config.yaml
n_layer: 12
d_model: 256
n_head: 8
n_kv_head: 8
vocab_size: 4096
rope_base: 10000.0
attn_scale: 0.125
bias: "none"
init_std_o: 0.00451
init_std_up: 0.0313
beta1: 0.9
grad_clip: 2.0
decay_shape: "pow"
MLP neurons of a small language model. Each row is named by its layer, matrix (down: output weights) and neuron, and shows model dimensions 144-207. Each number is 200 + 30 x the weight over its row's rms, rounded and kept within 0 to 999.
A block is one neuron, or neurons of one layer that tend to fire together. After each block is what it responds to, as a language model described it from the Wikipedia text at the highest values.

L5.down66,150,218,176,162,164,196,188,222,204,170,200,171,177,239,139,201,247,197,183,230,161,227,203,223,188,236,239,225,220,162,191,172,251,166,180,199,195,236,181,167,156,188,176,225,183,195,202,186,202,156,148,245,166,246,201,139,212,173,221,231,190,167,226,224
L5.down124,180,184,237,211,186,202,220,211,226,200,201,171,206,220,174,197,200,218,213,222,201,161,284,199,246,169,215,171,196,184,194,185,227,214,142,173,214,190,205,198,161,180,106,199,147,215,267,169,261,164,210,202,179,265,175,185,182,212,225,235,173,209,219,220
L5.down217,189,227,222,158,175,235,204,211,162,222,218,170,174,193,222,206,224,188,176,196,211,208,207,209,220,242,245,128,230,172,197,214,143,221,161,243,212,204,157,178,238,179,182,214,169,166,176,185,226,190,171,223,161,195,240,184,172,203,184,183,229,236,234,244
L5.down439,179,149,186,162,216,220,203,226,243,204,171,213,177,181,227,204,271,187,194,168,202,187,152,200,167,207,176,261,275,213,223,232,234,201,170,164,224,219,134,181,204,190,204,195,148,181,204,171,168,173,234,226,166,213,229,198,208,175,179,223,158,201,246,253
L5.down459,198,225,225,122,184,215,238,185,224,169,231,209,210,155,141,210,216,239,191,191,161,197,175,218,236,174,194,241,180,196,245,237,205,173,166,210,168,192,157,239,156,149,184,161,232,187,172,206,225,261,207,244,183,188,262,208,255,173,207,168,174,203,197,248
L5.down516,220,204,202,203,235,209,178,138,222,262,146,223,112,158,209,200,221,196,203,152,254,220,180,206,210,256,198,203,196,178,202,238,217,215,210,204,203,252,212,214,244,188,221,195,233,175,243,143,261,226,194,212,185,172,181,144,217,183,232,192,242,158,238,227
L5.down711,183,188,177,205,220,222,229,165,162,264,214,151,211,178,193,186,235,225,223,235,190,200,192,197,160,208,202,208,212,198,184,160,156,197,216,207,201,247,232,154,209,241,240,155,200,166,166,195,215,279,177,242,209,235,199,205,130,192,262,141,177,179,180,200
L5.down974,165,166,188,142,228,187,214,216,205,186,171,199,235,172,207,202,201,191,151,192,196,194,193,161,244,169,196,149,177,196,214,135,152,245,225,213,178,208,177,248,251,222,151,189,232,189,212,229,221,228,176,202,217,185,223,227,210,236,184,158,212,177,212,222
Description: Early word-piece continuations

L4.down276,194,214,185,217,214,203,201,209,202,204,173,226,292,184,239,178,231,227,245,143,196,230,227,214,223,243,196,185,108,218,217,185,193,191,243,217,189,192,121,155,195,165,190,175,138,148,225,160,166,249,213,279,173,245,271,216,174,187,184,175,220,195,202,196
L4.down341,214,238,193,231,211,162,221,183,198,200,188,150,207,173,190,215,180,244,234,210,202,166,128,200,204,199,180,188,151,203,214,181,210,227,240,200,219,159,234,200,193,260,129,254,248,178,248,188,225,165,107,205,232,236,207,215,164,229,164,213,183,228,145,166
L4.down419,160,198,247,159,225,230,182,191,213,227,148,178,167,182,208,137,220,152,174,205,180,222,229,206,155,270,176,193,209,247,164,203,226,193,213,142,235,234,199,180,181,190,199,212,211,195,244,163,216,251,193,248,202,203,173,204,226,191,181,170,203,233,175,220
L4.down632,205,189,259,174,228,127,162,185,210,186,205,164,219,188,202,238,245,166,156,147,216,165,184,181,239,234,191,209,239,197,233,172,217,147,206,173,214,255,191,220,199,224,187,237,192,199,208,252,212,254,201,145,243,180,190,257,181,183,191,185,220,202,202,203
L4.down815,212,207,211,157,174,210,217,210,169,219,194,180,262,209,167,243,251,220,225,201,180,168,225,209,169,209,169,216,179,190,184,161,182,152,191,183,170,179,199,235,128,213,239,222,181,224,235,182,177,249,159,216,183,148,193,251,183,234,264,232,174,170,187,191
L4.down894,197,182,205,179,223,163,242,189,172,182,177,172,200,211,244,253,152,205,187,199,196,211,176,198,165,203,157,242,195,170,219,222,156,227,239,223,158,216,251,139,168,198,195,216,240,182,216,218,211,183,188,187,186,229,173,194,227,181,281,170,166,172,212,202
L4.down950,208,160,254,218,211,197,243,221,225,191,211,192,215,255,203,228,213,183,169,212,249,232,233,167,203,226,201,187,216,184,209,183,182,197,209,194,203,199,216,161,136,253,197,196,287,205,249,217,171,245,248,172,193,241,195,201,161,192,166,236,184,256,219,168
L4.down961,197,218,237,180,200,197,192,192,212,221,198,158,197,149,153,168,171,220,188,189,233,203,179,213,229,190,258,205,254,234,156,219,163,167,160,207,187,207,184,183,191,186,221,198,195,200,136,201,173,146,243,193,229,233,199,202,200,173,172,192,213,233,261,165
Description: Mid-word fragment after onset

L5.down11,226,147,197,209,206,234,172,225,164,150,194,207,218,187,128,209,238,239,139,190,269,207,206,209,247,268,165,271,183,212,263,201,208,239,133,183,154,147,216,252,148,197,220,160,227,204,175,117,160,207,222,217,285,224,220,182,171,196,236,211,157,159,239,221
L5.down136,202,200,204,191,202,199,189,175,176,175,199,173,205,233,235,229,167,232,192,208,196,215,214,213,232,244,229,248,176,138,241,181,179,207,121,199,177,129,182,168,207,221,196,173,233,227,212,259,188,197,207,204,177,97,199,207,199,198,222,171,251,188,218,231
L5.down272,165,156,208,173,219,221,206,194,230,185,210,209,180,202,171,253,175,207,187,223,223,197,242,168,231,289,206,182,220,201,184,143,176,233,203,173,212,178,151,189,214,199,182,223,188,145,224,228,201,227,125,233,166,236,218,177,222,177,234,202,211,236,198,189
L5.down344,161,179,250,238,237,198,145,178,180,153,176,199,225,220,244,187,197,145,189,143,199,190,207,154,197,171,184,205,229,223,191,249,197,263,151,183,170,190,167,167,208,213,203,176,185,191,209,186,192,230,161,204,243,218,203,171,174,210,198,236,229,197,201,244
L5.down346,202,186,212,188,240,239,232,245,199,230,182,173,175,173,217,171,229,212,175,181,192,120,192,207,155,236,228,168,237,201,167,151,231,182,131,195,189,174,185,215,224,201,194,219,232,176,227,193,183,235,223,193,204,155,282,190,115,231,193,233,201,110,223,182
L5.down696,173,263,209,162,158,230,189,170,215,178,201,173,239,226,154,157,225,169,191,211,166,226,158,179,232,196,208,202,290,201,238,260,219,187,188,188,194,224,214,188,214,168,149,214,220,234,216,156,195,192,214,187,191,197,193,191,139,231,180,223,230,197,219,225
L5.down882,207,196,254,229,232,232,203,227,213,202,167,162,179,150,173,199,227,257,193,188,258,227,205,229,215,174,162,143,238,228,211,236,214,176,222,196,240,155,145,197,188,122,201,229,191,157,182,147,180,182,200,213,217,301,195,166,170,233,172,247,148,198,237,224
L5.down920,190,191,156,211,176,225,195,215,203,163,172,208,249,216,213,249,179,162,192,197,137,149,237,185,175,251,196,229,205,163,218,208,171,221,221,179,148,203,223,197,195,219,207,185,219,224,177,253,212,229,232,210,263,165,216,216,143,269,202,184,237,214,195,183
Description: Mid-name word pieces

L5.down73,174,192,161,181,170,215,217,225,213,196,228,171,155,262,167,210,214,254,213,188,224,229,201,257,206,152,262,187,163,179,198,176,223,176,214,180,179,242,193,174,266,182,213,147,232,237,222,147,162,135,196,162,192,217,233,156,269,218,191,163,168,221,223,202
L5.down114,194,189,221,197,217,141,179,246,194,200,180,187,191,193,127,175,193,228,184,210,240,175,200,196,205,223,205,181,186,265,237,224,231,173,147,213,126,233,186,160,235,187,202,149,148,246,204,251,190,233,211,272,169,158,227,217,199,185,183,209,218,182,190,264
L5.down249,167,180,125,158,144,191,214,158,167,189,195,208,183,212,226,166,200,201,142,215,213,209,271,226,222,205,225,188,196,182,251,208,180,219,195,181,205,236,204,224,249,167,158,181,249,183,251,197,196,205,238,186,157,146,134,127,200,182,183,182,229,194,181,218
L5.down261,127,204,269,151,184,185,225,228,228,220,246,201,189,207,203,251,277,202,169,216,146,233,184,195,215,264,207,177,207,192,223,215,215,240,155,192,206,213,187,171,166,179,209,177,179,130,189,217,236,228,173,225,168,192,228,208,162,174,217,179,140,183,214,205
L5.down575,204,155,187,173,247,223,188,196,206,194,196,176,168,193,200,187,208,249,175,182,189,179,216,215,152,224,211,148,240,173,156,195,134,238,244,231,184,259,204,196,223,196,221,153,165,196,225,193,141,243,202,220,226,224,169,241,156,192,138,214,210,242,205,159
L5.down582,204,209,213,243,217,261,200,150,200,208,223,163,156,187,192,200,210,189,212,226,164,177,222,175,231,229,200,140,215,168,156,193,184,209,223,167,197,244,199,233,189,156,190,188,166,163,198,171,202,233,205,220,179,190,187,162,224,193,266,202,177,163,257,161
L5.down638,183,207,195,275,171,161,204,219,197,187,194,195,181,222,167,238,178,223,159,231,190,173,182,217,253,293,203,198,246,197,187,241,169,268,186,244,234,209,188,217,163,207,196,226,151,142,216,187,230,254,187,202,193,209,240,174,146,227,186,181,192,196,213,184
L5.down970,195,236,205,197,227,169,232,227,207,161,202,200,201,157,239,184,229,226,186,235,187,161,211,188,179,214,225,234,231,189,232,200,180,223,169,258,203,246,184,211,187,194,162,213,173,134,203,228,191,266,158,254,159,165,237,209,187,178,216,177,180,194,165,151
Description: Word rime after onset

L2.down8,194,158,176,254,198,247,183,202,171,185,160,210,158,229,191,210,205,261,225,199,197,191,193,281,206,174,225,171,173,194,179,179,225,236,239,181,190,159,236,206,188,233,213,209,260,173,236,166,213,227,221,237,189,170,187,226,167,177,180,175,217,155,244,212
Description: Word-completing subword pieces

L2.down249,198,146,232,195,208,158,177,203,218,206,252,181,174,186,226,169,144,207,179,193,261,215,198,213,214,184,214,233,203,176,220,217,238,181,173,239,229,209,188,194,240,167,216,228,253,152,208,219,192,216,164,207,200,175,207,183,222,209,233,210,188,213,201,193
Description: Word-final suffix completions

L4.down147,169,165,161,209,168,169,227,204,169,192,212,180,156,174,209,219,211,230,202,208,215,199,207,266,147,190,155,216,179,174,168,211,211,225,218,235,156,195,177,229,272,185,214,235,236,183,206,185,222,292,157,258,227,173,222,241,207,199,183,149,223,192,224,184
L4.down213,239,184,231,222,193,188,180,184,218,144,156,175,245,194,190,174,226,194,198,211,201,188,179,198,219,198,175,161,177,205,229,205,240,128,234,188,235,136,232,210,188,190,171,233,204,187,201,198,172,204,178,196,263,220,184,208,208,237,238,216,239,229,225,218
L4.down226,195,104,171,218,189,189,132,188,189,163,214,224,218,190,132,201,215,143,208,223,207,228,208,151,155,154,223,221,168,160,203,213,230,199,190,202,155,210,178,181,197,218,226,266,154,187,200,213,240,167,162,135,212,219,227,244,202,200,190,187,211,222,223,181
L4.down403,185,131,186,189,224,211,189,228,182,177,215,189,215,219,150,252,194,204,157,174,159,209,136,172,156,207,205,241,190,257,185,167,216,138,135,165,219,194,172,211,214,226,221,219,165,207,183,216,194,176,214,204,219,148,207,205,172,173,245,210,187,256,253,231
L4.down476,225,204,150,153,169,214,156,226,220,192,244,172,184,191,174,164,227,202,180,193,186,142,234,218,216,159,232,238,184,246,201,182,175,226,196,175,191,212,167,159,229,180,160,193,200,289,234,170,215,195,225,190,245,163,220,125,176,199,210,211,180,181,243,261
L4.down688,156,186,158,251,177,198,151,236,173,224,192,232,237,219,184,213,227,217,165,212,168,244,151,126,209,222,203,211,190,170,258,176,198,165,194,121,228,217,152,265,236,228,195,192,203,176,159,177,161,205,198,237,188,219,256,194,170,212,189,177,237,197,216,234
L4.down697,214,178,175,261,170,231,177,179,160,218,166,190,177,201,168,204,211,200,208,234,228,178,230,199,205,227,178,146,182,188,129,185,217,215,192,199,174,165,213,157,235,221,234,201,191,232,230,187,199,227,198,188,174,158,165,129,202,250,212,237,236,231,279,197
L4.down814,162,198,237,218,159,252,206,181,224,178,173,194,179,220,194,188,260,195,191,226,188,235,261,193,231,168,218,205,195,187,182,228,249,202,170,224,144,184,189,147,243,187,139,181,171,219,221,178,175,222,201,290,171,212,127,190,227,176,219,219,234,215,229,233
Description: Non-English name fragments

L2.down335,206,201,210,202,212,195,213,202,243,195,233,183,203,174,186,213,138,196,226,206,216,265,162,213,235,256,209,183,225,206,208,226,190,223,168,185,208,158,182,217,263,224,262,149,207,199,171,188,252,177,215,133,153,183,150,180,243,158,196,141,242,190,215,187
Description: Final piece of split proper names

L5.down57,167,218,221,194,192,188,246,152,181,180,171,197,139,170,177,191,230,227,212,232,264,223,133,187,197,251,193,146,242,220,206,243,207,177,194,218,163,185,199,217,243,182,210,219,150,177,208,170,230,177,167,179,203,175,148,247,149,170,218,195,223,217,226,196
L5.down244,191,208,210,219,153,226,257,204,207,199,213,165,165,208,216,224,199,186,231,174,201,194,231,207,206,249,252,139,182,152,196,274,219,222,191,183,170,224,191,244,160,214,191,172,204,175,235,200,185,245,146,228,169,223,263,178,195,179,165,220,244,189,239,181
L5.down329,168,149,250,222,215,223,192,198,174,230,198,188,177,196,213,207,213,175,153,233,211,210,181,158,186,282,236,218,218,209,156,204,203,187,218,159,210,162,184,186,235,144,214,176,213,119,217,203,207,242,165,205,186,193,154,220,208,160,159,219,190,136,162,195
L5.down588,138,236,183,190,208,149,212,215,170,205,187,211,181,193,215,194,161,195,193,170,219,193,171,178,221,216,155,210,177,183,190,182,190,194,217,209,238,218,212,194,187,213,157,219,180,219,211,211,233,286,207,218,161,198,214,195,239,192,247,256,262,201,211,221
L5.down598,245,231,197,137,174,167,235,199,248,169,207,160,213,192,201,209,231,173,240,216,205,224,218,218,180,245,196,197,230,181,211,201,149,216,186,260,215,161,140,197,178,177,205,179,200,202,243,166,187,223,207,164,147,171,155,188,166,198,219,132,178,171,177,208
L5.down639,235,216,156,205,198,184,210,190,256,220,202,134,207,205,206,189,197,188,182,187,204,183,179,237,229,246,241,209,183,187,175,171,237,192,201,175,183,186,191,214,199,200,205,188,241,207,163,200,170,173,186,230,212,139,182,161,121,229,203,147,156,159,209,181
L5.down931,174,200,206,221,182,168,259,177,198,234,239,215,204,188,216,205,216,260,176,188,188,172,173,183,226,206,200,229,250,264,197,159,212,213,194,193,189,153,152,189,216,202,155,181,211,171,228,206,198,203,196,253,145,202,231,194,151,208,210,194,201,183,224,203
L5.down979,202,206,191,217,213,230,230,227,228,221,183,194,218,175,238,237,203,186,157,202,169,198,167,158,197,292,227,183,217,179,199,224,192,244,242,203,175,254,163,188,208,186,173,140,171,189,245,227,209,269,192,141,180,179,250,197,191,186,221,114,190,145,242,231
Description: Mid-word subword fragments